{
  "n_head": 3,
  "rope_fraction": 1.0,
  "attn_scale": 0.0884,
  "init": "trunc",
  "warmup_steps": 200,
  "doc_mask": true,
  "dataset": "wikipedia_en"
}
MLP neurons of a small language model. Each row is named by its layer, matrix (gate and up: input weights; down: output weights) and neuron, and shows model dimensions 80-207. Each number is 128 + 32 x the weight over its row's rms, rounded and kept within 0 to 255. Numbers have three digits each. A neuron's up and down rows have the sign that makes its largest values positive.
Before each neuron's rows, "fires in" lists the words (lower case) most often at its 100 highest values on Wikipedia text that the model never trained on; "fires on" lists the tokens most often at its 100 highest values on Wikipedia text that the model never trained on.

fires in: "of", "on", "with", "about", "by", "n"
fires on: " of", " on", " with", " about", " by", "N"
L5.gate939:162118120164142088113087080157161117134182164110176099125130180116126140150158116155120156128090128122115145130166173075154142127119175108140095124046143140089152108142126154152114169123159141162050182135195166093187173150148104103168143130149065141077190126089083117154123059129088122060166195169139135146168125088148138056141086157064109103129084140137137073103125152101165121149107
L5.up939:176147116156135150143157058110148148111115167154122132110179048170122137180086117097075144123113112125100146185130179109158169087152070122169138119130121099135131146133185124197106132109075133116184164185145125178140094085102179155096141126177138133071130124059136126104141139147158132196145147165140109107043094150101102136145178106179122112118115100070171101054159077168127109141155
L5.down939:095118114096125100078132122115062170151116094138168149157103148100133088185178164146136122115152077091120126103090104096117132098136122131176127152144107113143102106119101168125072114107146098177146093098117157100163119101134126113112130100137209145150057161106179101139096090078180119100100092075074108124216098082089109128126089170122150140095067115095172165102153076057150142099164

fires in: "by", "of", "into", "only", "which", "bipartite"
fires on: " by", " of", " into", " only", " which", "ipartite"
L6.gate394:154157117155115136157110125124122140106120163158131161077173175102130125137140113103137111041118155096140195115099123148162086122151133098155146169107149130140154114110091150144116130143163098137105099144064130106150132136061142135148032126095141130099170103121172129168165125097103155183171164107130116135118146113062157152108131091102103161128155083115172104134092149148133109084091
L6.up394:162135128188135104139098180187117092095093140180135187131133129113171105128146147126123105113197195109134153060153141113118113086115097133118162199131089154099132141157107100173132160172200160123104147169110127101099128102154081112121156107158088114110153149142146072149120164062128133125063209155148183164119134139163149133128156095165083094144153102087149212134135126111188067106135
L6.down394:144081114107072155154135159071126135107069127109112074140164060141131132137107123093099137140137146098117084126089111140105133188142108074126145233152139109154164155132083162167126178160161183139113146169129159130149174059135137086112104143039104167151123064107095111063154140196161137147099150075130113101087119119136133173165184131107129071114150148147106120120126143186176109109086

fires in: "which"
fires on: " which", "s"
L5.gate303:106134152116124196104161168123120113154108186162138186184112142135140174133177146132072102102140156110159132105130071108113114177108129134198173165082121177112146145141133111112109157171097099085151100151149122096069179079149154182198088084134172189118161085119152139150129123106152109181163170201166143159103103107086109141147139091164132179104119061092096133107147152135165075136105
L5.up303:142131027114161168116152144143148119174087148085181129088167115117155094206171065136119125113109142125099125193132102102079167082168132134128137156124112094133182164118140122110113110122126133166103156140099194147154150108119127155160116145137121081164101090084144130059138067101073129126114130092170099079115121163110154169040102112111159156115185158140103165168143063112090126112198
L5.down303:096156128109160160141185115157188057135089100103110165228085180146082152137145132098111083025124120125206079084132113156120146166130081172092124085135150170133150135125137155077126159155022131115108142131142169200134146126082127136112106166141110101172140167066124148150134160178161178118148179168136177125099081125182123101189135139163123174061104062139081142135130145120163120142077

fires in: "both", "of", "between", "into", "simultaneously"
fires on: " both", " of", " Both", " into"
L6.gate346:133113147149128156162127100169106145098097178138125148127159127114195145098127123169135175132152162112084145110080130133171160063148113127059171150127120095097101177164135111095131131090107116142182089051136152109120118139154106127117127096104078143148101130102147093065135110123140139145107131169118150117067118159136100094154098127181175111091123116131127133158098136127094117125099
L6.up346:168169125156163100146121090155108130114146080139140096112109125101095116061116153100164149140163124125135170136105136082087121145137153134156125149159145093152121163120135123116094150109130113141183123104078118117130088160107133144089099088080126124190189125149098105094187180134161171190143122119144162143097064126166127108129162180125128133102188094132146130123125096071081120082164
L6.down346:161155157170121167135116085112103126144124132144117115119100139124156140182140107142135124137134170062074146116120186095058072142182158122111118139154130052165142154123099109129130178111010143094185193121095150194136159094125149107080125118120129162135127090082121073092166129148186185122109160116158152148116127163155086167120182141153137130121163102158085115139110122109132110167126

fires in: "of", "for", "in", "on", "saga", "from"
fires on: " of", " for", " in", " on", "aga", " from"
L10.gate288:096125099094094137077189082182122114152212104128092129125081138153185110052155173174082119095118111129135136136125077075094132148126106093092166146094154084100167129154111067163117126092102151177135155183141133125083101076132115143079114164173101103108171102115091079105138164150095124098115133061097079187130135169138109047079177073166137111123195139149124146119135180117140122170139
L10.up288:140101119118082176180135149129056111130084096130180138130133152204169116128110085152141140140128163115116115164103164181090152144091161167140141136150131127159113135151145122108125162169134136072142152120156134090108142089072092064126194127168215126130179131129162050183148158147126128096075090125158095109070142151108082104144166132168133157120066082154174126131138161154149114154154
L10.down288:125115064144178140145107087151161108159122052172162134091114190164169120110102108155132125121125069161076148156126161070093145143095085191142097121157148173085172109167139123148152112156198097202163134114167124044121117097158127108116106150187144151142104109130183135148134100060147160119098174145054116184150107197130104092113167062162154103135115181138164121147143142121101150156130

fires in: "can", "to", "could", "would", "may", "also"
fires on: " can", " to", " could", " would", " may", " also"
L16.gate627:068109136173111149159140174135149104089123100157097150102140109211103158135116039147103136132099107074156129160155127114073143117137125210108137114134153101143155131121113080159095204157115086176185097123122188116075152127147062108101131128105119118063172152093123119115158060089122161118167073138130161128056074190082110104102141027149138112126098165089132113133111106135112063120101
L16.up627:057103123138132140137088173218130110108129083103097176135137114161157085085154056165100136152124186160092115105083127128107144152142154154119112121117197100119126185082124107123141187133134114085172094190095096194139173111159112092132188150105119101122175139142118145122115142167097163076156161100169139142122155121139099068092133086119118126205168106135150153118082126108142062163127
L16.down627:171162146115083115109170091130038100072100132114099162143151199164139128147128073096126127128113190117124131122125188137144151162115088162120098145175173117112140104134142098101044157125174178124179075149095111112166127147084096140093157148110091092146148145119147120109205089124127104129132055094164164133087048160064195122100107101099168126094095160104135090152150056177090134190125

fires in: "also", "more", "another", "again"
fires on: " also", " More", " another", " again"
L6.gate100:103112135052075152135148111140106071092110116148082159169128104122120114196105150099163177161124170142157141127100169151106096169161152132122115124109100099083187152166149124077153108133078129189167123160120155126075113130116147151165100094164103115154087203107129142156134103043143147214144134061125097121141132165172128106141133172177150125096111150104133099105132112099118138139118
L6.up100:163104132095144167096116054140137154137101192094118175090118148133162102111114061112106166143141087108129143101100168073164122117098184094124137143154129088132129129106148100150080116112147071159151142172126122103136080113150126145135099149157186149149143206125134127105143143139134128203055136092167187156076121135090078170141126139127183127140119091122139158112065205135161141076141
L6.down100:110145144101106065145133174072132130119147119151113154090169131099130120144105109102102136154050139080168095145151146084092134108095087141090113117121111161182128107172127092133108081125062111112119169154157122093160133090159146177095095135177190122124163092125182124120124123119111132148141086134132144122060168130089104113131108127143131130100086073105110069120100157142165151093255

fires in: "on", "by", "with", "using", "of", "used"
fires on: " on", " by", " with", " using", " of", " used"
L9.gate683:146092137136133154116074104131143109099072105156162110096065076138119139141101129120166156121127114139138149127093099099116169137085080109122121148088136070109052125106157097114122110110108113096165104122124163105164080183063104112196083099145100128094112128077123104035134104070143135125127076038095113174152154154103091108128190129168187153116035134098089154108078165090117119170136
L9.up683:115100133140187158078057192164142114079103152167130105082136110164109130117104170072137202118110072077118141131151107135127152114120100155078143153123157152117123115101119172145182069126133103064126063163152135141114080131063126138149107112109132107058150094127097104112147187100175188109127123105090122186173217192098196163161140123158107123138091130149110114156099113104076122107109
L9.down683:193136163090157178078071184111134085118147146175111116060132134188099138131086167138103090128106145120119127109153089081158135109174135165084102148184129209109186140158189148129126159160215120136117128155134157141166098117146099113119131062141145087095104139126135124078121126106165182122170067106112139121159135116104147116160104078146106109199120168149113155166065110191099113148097

fires in: "well", "of", "into"
fires on: " well", " of", " into"
L9.gate944:140146108117138074169104169134108068125111175157117128089117214155064109136108131144130168045154161153117118075098138123108095140159114116134147132130115085162192139181127151157171186143116101121093153107116167185099089142123119114123159134073120185158155154105140124130188154122153163054119153164189243108128162150115136077179190197121152138142099109126121093165092138076159111167176
L9.up944:103134109106150119141114164048092102078101247111159114111075089133113133108158100118126179047214137132116141164126094138091113088128143141190107132139191072119120159114142134089137196113122163156141214101129101173154090128093107128155101145107134112158119115119087185121159124153170129049098154134139139115136171134117216136127177145058116104093172115113163141135119162093103185116150
L9.down944:180164155102105194185117107143110148138089155095128100160107121127127171073101143135144114143191206097121098155102155104128084178140142163091154106100119126070118177101141106120136168075094070128120182137161117120115114078105136129135153122156168132111096085121106123126135093168189112135133084103119115168113066129147149113120154122148164118113180102152124164193115111105111191110103

fires in: "to", "for", "considered"
fires on: " to", " for", " considered"
L13.gate218:136195113130122136116136160104161100083125135092103167150099147151156148140126125158159105154154129157060155162119133081152109115145131160117117120092000146162092136113088092123096156140108136069083099124106117095036158174162088149100077202143127126176077095125088177150181104088154093100083113098078106177112111168132123131127134124139064153159136100121109052164150114101109036129100
L13.up218:178151146149108105157140123137133166091126061109088156160174127095126134159105116114164153165137123128117129116136086064129130141112107158139095123116126093100150174079214142074105167158085121108103152112219113139160105162125044125104091153100118148164159007148074197144099161153049086123112125117112091153166114109095132133095152132114136135091126130101078096139193131027101132140138
L13.down218:141106134211118135110111117146081073163153151117106120129144171126204158126133150098139136102064155116107115106102146154142180112107086069173143099096169128104165167088123081071123201162141190171109090100126158123230164112159114121122151087121163111139140145061072138136122099060130162123132070099124106112169075143125152097164066122083140148122118098131068122130175146121122072131157

fires in: "which"
fires on: " which"
L5.gate57:155084092114147136090136114083117177097052134117164164137180168085128163160069142176137204103120147116133117165133116093080212179136121181094182111132100088131124125160092172126158121106073088103120131146088149169109154110172163098163107099147135076128116189129079105119205149125096158161081134123154134113149120160098132170066129098144119161148158096194158069193128104146073153167141
L5.up57:207119153120149170129180062173063121122122112078190160102132149119127235128135090116113145135151123065137176128122152164099089159094149143103138117101119089142106104167151190149077138190114105121123145131133138164200147117133203133164083126095170140163142138120081129145142158144162144145136105114121175169130132102130132067190139069091173173129134151111176143144179169138161085092159
L5.down57:135146133141120131154165129118155110171110105100154122222090099120081160078139098062079125093110115114128157168174114166144105147126168163104059103082136109142155114159124133137075126177123077077159065113103120152134124151081142174128087178152139091148112144117146106149090143133129141094194079123118138086046099127109138067139073140125152151114130145172105050241119147135178155160109

fires in: "to", "into", "as", "with", "by", "for"
fires on: " to", " into", " as", " with", " by", " for"
L6.gate506:116087142127096117120147190143070095088116121171147152131096075129172220124114089132150145142099138136136090155085167078157130169142057198126170112150133117106144160080124121103154124137152202084126138168135083157129147165154198139089128108133129117167134118138116101102095147071119110166125173074130085138124148095145188141149141090116041146096120142132156158113180123121104104136126
L6.up506:097069170141069166154158102106126082116149226171126095120179171130152134133175150182127131173131145139141109122177044098158120117090123094151109156177139118150118101084129150087104186129139129092097107097176123114108161100131159105137135128115083112191139128132165072098119119158155092129161143112108096168153143162074131144141162112110125082125108111088180114168173144086135145092120
L6.down506:128157229166159109188128147134167149129119114105127144128139137150175188127129143109157139109098121153144110142121114065134137115138095121111134135031126120060147145100123126206104129151182113068200116109128138183108141174144077090108164147146111138128105170126134103131168124125154144105142142130043138160104089118147130123127132131108147162063143130079093122082220105131083192172123

fires in: "be", "as", "of", "being", "time", "have"
fires on: " be", " as", " of", " being", "ly", "ing"
L5.gate717:133117106143067181148151070149114159154115132111169077153108155113153087099131036061069183171167075121090127134114191140105158106131141058143103077062082082133087137104109075122118139137080171119178121135092142089110109105155108167152111134140082150139158118114137093138100185121168100102182112124132104093101164107191088152157159121101080109149082062122129125033102125124129166147102
L5.up717:135174158106086134134136101157115144159104117091154073145168149124177092165159063132079152117120073115079106109119158120122155120079149128117125091094113142114173115106176107116141093193106078162111168117084132068087087107165113163116118108204070141150122121091146078203116149152152106145184122106124097096128106097127087157160122142082079127141082073140123127063083072117092143133112
L5.down717:071131077117100151151141107182136094141089154100167155114124181068124164178134082105118197141112146089151186169121166090166132130125099176158142093162164142148140163111116093129124072144103132174169125150139168143109107104170136155116134137113116175125135180124154063139109133141106122130124112108117097111114116082088099157139146107111100154099181138144109141162134066088163129171133

fires in: "to", "since"
fires on: " to", "ly", " since"
L15.gate89:122128128139143166155130100087157137132142200078078097156111115096140103180101081107033083171150138126131095171059127112160074145114136177109119123109176134154146120112113114145084128160096094103135126107103158163185098143120135167065204127130118120108170175097157156142065056119111140159141120178116146097065120143182103148044128093209149085159151118079119092074131153144169150124123
L15.up89:114115067144120175105148118125117125167150081127146169117143092183097116051093095148096137126130119105127194177170152173151123071188097136150094103163190125128155142112081128134108116132090113155205134149096150121147142110096088063111073117086148111101134170070128106173103107147170109124143178134193178152107066158107111157137108130142079092190156140100179188096108181169122064194144
L15.down89:109178132169120105111150165138130131110154159134101124170142172169160137113184111091125157122137134129152149152119118134095168094178047121080121131103146100107127131143119118149114117104095157065197174142126121179077115150130125170121086163095157153164163148105097077138102146146108188112092119139141129154067106162165134068111067169109090129095100194153119128114194136154140076164105

fires in: "of", "with", "among", "by", "into"
fires on: " of", " with", " by", " among", " into"
L5.gate161:174119093101112113152165102143105162171132109110130197086148156135145154132088138130143146111127139111153164131147078127170162098078098117143147151102145122147135102125119139121141111067142159115135165106189127196065138170106143109146074141114126147114151187182170114102193139143127101096115114141103137127124159141113146126142157183153119112062105078097171161112161141140198107116093
L5.up161:160145184144097172099112159139134156117132148165152143130101189151147111121098103126167145122167146096193156084081145084102133080087151122125070120164107126167140163122131162196149081137155115099066120126145144122071093133107202073091056164061155060105113170129155105109124144146157132160139111096132181189098073162148148118076191130112107061139113135103180131113119094105120051115124
L5.down161:164173147107153121166061101127125089175150206157123151136143156126166180123187099053130139109142128095170200156098149102088051121177121106117161115124138081139093114117079149184091142125157119174131154136123164159130162101117177096156083096097126134143148096091161049123139095148121131167165102071081141163081129138097112077085153096140067104147128102079107138196082115076126042148118

fires in: "other", "more", "second", "higher", "another", "different"
fires on: " more", " other", " second", "er", " higher", " another"
L5.gate799:186121093157134121129127117125117137140138076104128164114084136085123170109163201123072133125089125086084118141161163118141138188088138131144123127150192147136141145085189083097138149132149093148075130149149111133100126111119144136097132095122154131155078106110116090051176144157089150126168119127203110134158114119163125114125147142116173086109115093110167133083054132168163149109156
L5.up799:086065083120161129098132076152124101151068138103076101102100148133101142117164124153147146168129107151114183148116149149200151155152132143138092089137099132084139171085081115164124093093142165131132165166109087124110147180162095140098093125115140065131171106162142074076130144087117113153158129077103136128137114105154180077171085115148132127128133140088085120129173183128137130104149
L5.down799:157103152121110101150142147131120087130126086094127077134135116162127160121153155092137137155089149126126143083117143159140128172183114103141107110114087118116174162101124111102088057088140149132174184158089082170113130120168106101084129111158142107156166098092159101090175090142137141162150093093086095138086186120165112066125120103130150081094119145034166121174102136125116131091203

fires in: "to", "on", "from", "of"
fires on: " to", " on", " from", " of"
L5.gate452:110164103152106131129125093159143103096152126144041150164125138102108130156169087121118096124091135127129106152126173127100129106109105094162163080115129075131145126190174093157117165119104172133103149138119101120139118160116078111154156124130105159084108078112157074130132105088123113172109117052137115099144130137107177190106040148230133114156140141112160134108108177091201156119109
L5.up452:103101028181146139138084098128099123129125121106117088130112133151097137105130099091121113132062085117144099209132225138072111131171102141116170118120162113121143153104148093124149095072116134138176194132124165157179137173160112144185099178173179123081146117168087122107116107148077108078144114137123113108115106157087167102165156117133170154145077143130139104080131134038094142137113
L5.down452:162084118092123130082115113096165157165138157124172131064131124161166165095132148169070209058221124130101124099116127192113069110156091088117048180127116108107153147137112130171111123166138120176214095080125095111126113118151134118135135126213087113103115122114112190139070083142163146109184123153092092184150080120113142080099182138091164083131095123155135159163107073138103091198122

fires in: "her", "of", "as", "years", "it", "way"
fires on: " her", " of", " as", " years", " way", " it"
L10.gate379:119052083127115066135149069102160136137127133111131144076171164118164130129122116099135157143077087036124170181094138099125078124140141087176118123149140189113105120060150108144193096129139173130085099129161126182117117090143103119138156151161157152172114077071161175166144184119140187122099075050142135138110214132098126173135078107119111127123122118138133191136107108094139192126092
L10.up379:119106135139137133060116084122103128191095169125168117146135118114232123162147051121155115167159094141141142181097088125155158163124150177155104105119135131150123121117150084122098143119150085134097135167130140121090099115158142109118155106120168136155112083120155137106133134107154123142178134083075113094104135097041114104146177132112065079174088112154150146119079172149132140131156
L10.down379:108214113115159109100136124204192057142149067049098134235104132137109171099123133114191103146145108086155120170165135099139170138193138097130163127053156055126087186111114136124169054123122143135122108133085158153081088110089167164104087113171096106122128102090159145141084125139152093072078086150118144168145209168120109115126135170118108117092200137118143102104160109138121147066105

fires in: "from", "on", "to", "in", "of", "by"
fires on: " from", " on", " to", " in", " of", " by"
L9.gate252:133112114163113174138146092102155150165123168115152132097176154113082149130175172117118196128091111111092129173109130152168108175135087100150095141111129073129151123130153120109076114066109100159146181154180116172212160144100123147151089134140121163123119116084138111082187106114087163029089085118102106090126136150103158109162138061110168113088092118087145105124144163044136143141135
L9.up252:109129095108137098141147147172069174101152133142158153106099136114090129104101097109077147182116123115094180135086118097089098151098021104156171145208141118093141110148182103169121165119131184138162124126200091171060117183097159159140157113180205159111156107172085172101134095167161121109152105163160157143164101179118159064127194139173136086141135114093176105120111116118136086127132
L9.down252:159108089095079158069138113161141120139184123118183185090130176184082133175013086128124126095100067141073085159191129114151161154123100149158084090168107148118143152118172086174105108090056059161156125053125133129162166130127116134091157104156141116076147144131116085172118072177136135135150095091076114096158167139168150125126164138163145196166138099112135116126046117126106146062116

fires in: "of", "over", "town", "between", "from", "dorotheus"
fires on: " of", " over", " Town", "us", " between", " from"
L6.gate613:104104189131144110077084115133123096121122129143175148163137195106115074176184157182140130138146153114172115136136117166158118076073144121101161114114142135131131127105162060127122093162145077083172185130161149102199106171192094178106125109100099162083153166144057160116122114129184180199146160080097145158139033114149143109126154093101123100129122154132095116177089131111105183084150
L6.up613:103153142169139137139142052122151107127138114104139127134184198102124128119189160140128144097180193155115118133103109164149107104125141132107163158071089138180155133160155091079111107166121128115100142089091113124140138149070123129075149137107138124138131112094080095085118123057180188079135128170147117133154108162093181108093139158138141096163138145107189115143101121132134199119169
L6.down613:146143143125110143097157135160157086121077143115127104146140080129128145182079125092117109142122107062105137098189119099185141135165124117138165148155171108114043146109145115179129171145103157124165128138140150148179110104151133036198150112151144147159145152127155153104119137203164093092083113109088115146132157165108082136150092111125141135098157111184082079083199135146147081123146

fires in: "in", "since", "of", "between"
fires on: " in", " since", " of", "In"
L16.gate67:108180082205064132151167141072128112140071162082141028117079095150127150108142113086191159140158120178092101172142108092126126123143085151128154080102092063075106167193146119106144079164091157104098131132117106142126228123097112090137117134115129143101087169133113123128152068143171137081137137123083167146102177116104140158119109133112134077189094022103094144133113110167145141155120
L16.up67:111199166182089131171126148169141175109069122125134117113096169156111167102165105165116105133146062120132143108152113108154138098176099059123107139077126140139167125115151084065139121109091120107123136172164112117119114102136064166126054121159155087149127062105158158125152160186161152127063209182131111120136177202164173110148147150162160083081149148121142106164121138103115104125117
L16.down67:076128180093173117183097142155116162112121148185121149000142146141125154146159077121071126127130115186111154093161109138151080141183134107130093168109137129144131087024148132137107156137172122139167153150150143112089071102152079179137139063152119131106142090078138142113130156092168114105145163129066137148087161174161094129125156124112093082114156107130149163125125098144123127132108

fires in: "for", "to", "given"
fires on: " for", " to", " given", "d", "e"
L9.gate837:126142098139104047056176148151164200164156166121116169118121128120139150136141124067108135145115119143158097117146077110167138140121078155175155087134117166091154142140112124139108130107157093147139161093135144100155140131126131142092117156169140153136129106121094169089172123147143087131132157071115170079139082120131151126177088202146108106158069089126080174095134119122117113163107
L9.up837:154133135101099113101120135177179050085175148103104157114124110083101159170127131098082101119107140184186121041139139139100098141104139103134168113118151103137089120107136153075101129155171164133106116095112091073117131117112134080116132154124117096163192096071123092087127190080160182182054131134101177132127142154160193094129116162099163113079114104126101082129146140068115062148097
L9.down837:178133139145145066086107126187098138147190082171122160096162111082133148083161147092117148146098113150113132147132117090116175090120124097050159051166100139123154113163115177129091093142037079081142104119178066137159096123162065112140176116105136055110109116147096095126152122098121139055183128107060086092086139158139149111119172158154117183064132074152101110144158156107082107143147

fires in: "since", "not", "to", "also", "previously", "ever"
fires on: " since", " not", " to", " also", "ly", " previously"
L6.gate364:103159127141137118167089120122114126183095176113090076101100125120139109109098124152081138100088081168161123191107136143104179141149125162111123116116094100158133169107134121134132198123154112132119112108105121094145080091118146081097166062146146172051107153116141134143123151077183128070141191155188111147127153101139116169099117118126158095156103144090086128128137151156113077116104
L6.up364:142136121139145157181069093085139113192123157061108100139138118065085107148113137180128119175151064157094101153110124165122124110091182124100094086101158105110170131096076149067127175091121124142175158162105138138106132102106140074110155067133103138121120096100131168194150157095185169084177142150143113153067158091166151111133112115137115120177149134129084151133136131149100050131103
L6.down364:114098116087111135176162121141125141138055170095051145161153091067125088169166148097155170162086106150135144151103191108109191187140083099093166109150171152117137092168074164160164155120137101136168140172104115102100113077143103138098147111119133172129074090133137127169155177144152129105139083106046116142118151146114142128116150055148094115159146148144176123111159131184090068166096

fires in: "that", "which"
fires on: " that", " which"
L6.gate412:099117155094188148088126076096150172131075098108165077103160167133090174138085158065145146135126144077170149149098071211141065101109109154064119140093144083143162093092070175141153126112075129090129121148069147069124158198120153077152143131121119137136137111120147112149187140154092096138116117099133123102099116143169148078156192119106133174062127128141146094156106107161129168144144
L6.up412:130171164144116114137157097136090182097147120166201106133160155116075162132125180082119112122200144129160118129097122142181145085070097088117079170058113130160100091146096170159154062072107120129135105158134114077071152158143141085151100094110141135159170091096143146144196146133118124143101158080138134070089132127135150089127124178136199153127132153089164124121098125147125149119165
L6.down412:177131120169136134061111118125129109129135110160133094193085139131089130144107090091081091110126096147141199203158072158117090143170140145099051181082105141148123104129144159183106051191090156078163130140139119129106148149068126102126105157147121072153131136089065122086134103107128141127180176114107156129055080137122155121087111095058192122102120160123182166148105153121142093095087

fires in: "with", "of", "to", "from", "join"
fires on: " with", " of", " to", "s", " from", " join"
L5.gate820:114066166175131086063093170133197122157148102107127177149122118117101136084124089099141126096112108097138157143116114148114142095116081094171132110072149173127175162154131062098118144115108110182136176127162101142147136130162153111173118202134158179120149115148155164145097149155076135121139148104085089129101056058112112079163201078105052167090158113130124070112183117106119136158157
L5.up820:121194169128133182120116208138163128145123125135167116153103106149150100096160208114100180048100152094129076070165181091102150124078090033157112145123114120100136089145137106139066128147153052179123083137152171168121096136130146120176126140146127134120120128177148106135105128144164107058175119143106125105113076133174201118121120151104157121152101139114103131056108080068164123107205
L5.down820:083109138148128147085163152160174114137172136136154133104132086158130130151056089151133140103121121082128100151120082082142140130174030106149156152118116120111133166085168044130090075130167087119184169139083108150176166118132088182074092222151097195154144147087101142129116153191151068160189088132136142123093105123117046109111134134118098184134170141091144119133167190160096134119095

fires in: "be", "to", "one", "more", "ever"
fires on: " be", " to", " one", " more", " ever"
L15.gate539:143139110139093093143133122087135142166151211072137129148103149113146121104143144162141129146171121156149158079114127117166185148127147115110097072133049129113049147121135042107133173122093078170149149110137152139149136141118149144131048180094105111078152047043095094177146126156109114104101089122144141137171101113082094124100096084156115100098098151125106113168212155135106099119122
L15.up539:051116146156102124201106152106156155127139161077083114138099103126119135073082112173133107186072127095109100110112139141113170139056098174173147063084109130109158119137134099165094151102160106164179091179166117098092146113105150141123084117097108124122110139040081155158165144112119103154163168156172159112147148114107144128150037098159111148072167124126120090142151140056104156120178
L15.down539:108064131109092134056114114115137133105117109107153097202149087102113093161121080108124151201135146135192154089171149119124094118133086104101142139097115089150136116117107136149154190132093127118087120091158103125152163167155169090136107163110142185136096155144105083149147181200125211104074114166118161097098081133169145123127128147119121123121149113119152154086131165121141148068137

fires in: "a", "was", "received", "and", "his", "for"
fires on: " a", " was", " received", " and", " his", " for"
L15.gate784:172192112130123151141118088201147140092104149129176115120153095171156117089159154127141136145136146116087125085094108138155095099103139189105114135111087135144103129153186120088120129111097086112080222186135108111121137149155117171127171096156130129103120102131153131100099141142123085131165065183116166143138145165116194188068101112159164133108107149057110166142116107110126164180105
L15.up784:138072152098065143099096155048131119103146071081142183171139144147087118137142177152160081141127142114184115174175169112117088111071124077095143145132111129121103122130119163101091120161128140148188095117118092114141111104127138117115049120115114091086142098215179117012139168186123159134214084125171127127157142105152133085152092140130082178097124084082140125097142186132135153156184
L15.down784:112115100158077159085166112125080139107097113085112171168105148148107134115083113065130114107126109076129119139155103114123127129111061121091155110177156093082105110132121145076082110139120113173184154135117115119157123168088167161129095130110112120139129108085074146160149080117082159120140047109126106086129146053155201120168090149102163197163163105111047116173168156113118118139126

fires in: "which", "out", "causing", "on"
fires on: " which", " out", "ing", " on"
L6.gate184:078079115146103149103159118148105133118121097128159130108150163152190103106125150163131111144108133085080109092149136151063108115154141119146140157178153068135139179148108129124110124118191148108141145142152164146194078101134207058134119131120147117156123073196139105154063100099110119127092188110084085156097132152134101144162137155123082146101192127102141134118162123080105057184149
L6.up184:212054082104123192154065136140064112131147076170168161106096172128057119178092145137124130115097139111147089077186164119129165138151192118127096058104113087106079134103146129185096161097119163127166136146104162157139120105071168051148134144130178109125093091110091131091123120126150090155115117147113129087109084131159097079076151133112130173124118131145164135206130092116143148114088
L6.down184:124190181111139072086126134108124117196113140174124108188167153117040132112183106120169114089110149178133133126140141149139089166053098152095119095126154176182159096148130142108120098177097146195073115110139117129101126148118139147140092116126134148193142121093142091163070137202191141131138111133159129082153123145085154092180051105128151119080062143106131100156132174072122163106101

fires in: "would", "will", "not", "to"
fires on: " would", " will", " not", " to"
L17.gate328:054121135162136154078085121150105089054101118117080131107136143120177125153065127110071115129112144192102078134093129138070075094130102127146167067149110090149171148105157085070145116160104086103150103146131100132140160144183086172113133153141127079061082155122086086136157125138119113138119106156129151199108125152123118137067144041078082119143166117110179142118139111119097071128180
L17.up328:134126112114154133103088097083133136070061205173085170073230110104175092169148062147183148158147136135142147118125110055090085119105161116126127147150079123165188132104179123099097166167091131157180096140123141108140150145145140065139081101119136129070108138092124130143127102089137107125138126150170111159110103107108089132122131091130116127173139097127173153119149096121061103124089
L17.down328:121084136189105122103130078138152127113155179156093151133143121141170124150132147083158150122092142188142090094129128164141162203109071134080086100194169060068108102103083151116167159148209098113125158091154114167126144174137088142167105158111123090155074143132129114141194133143125134143093137164116159124090088149122098164129129094139174187137095139134125021147129155108141075133112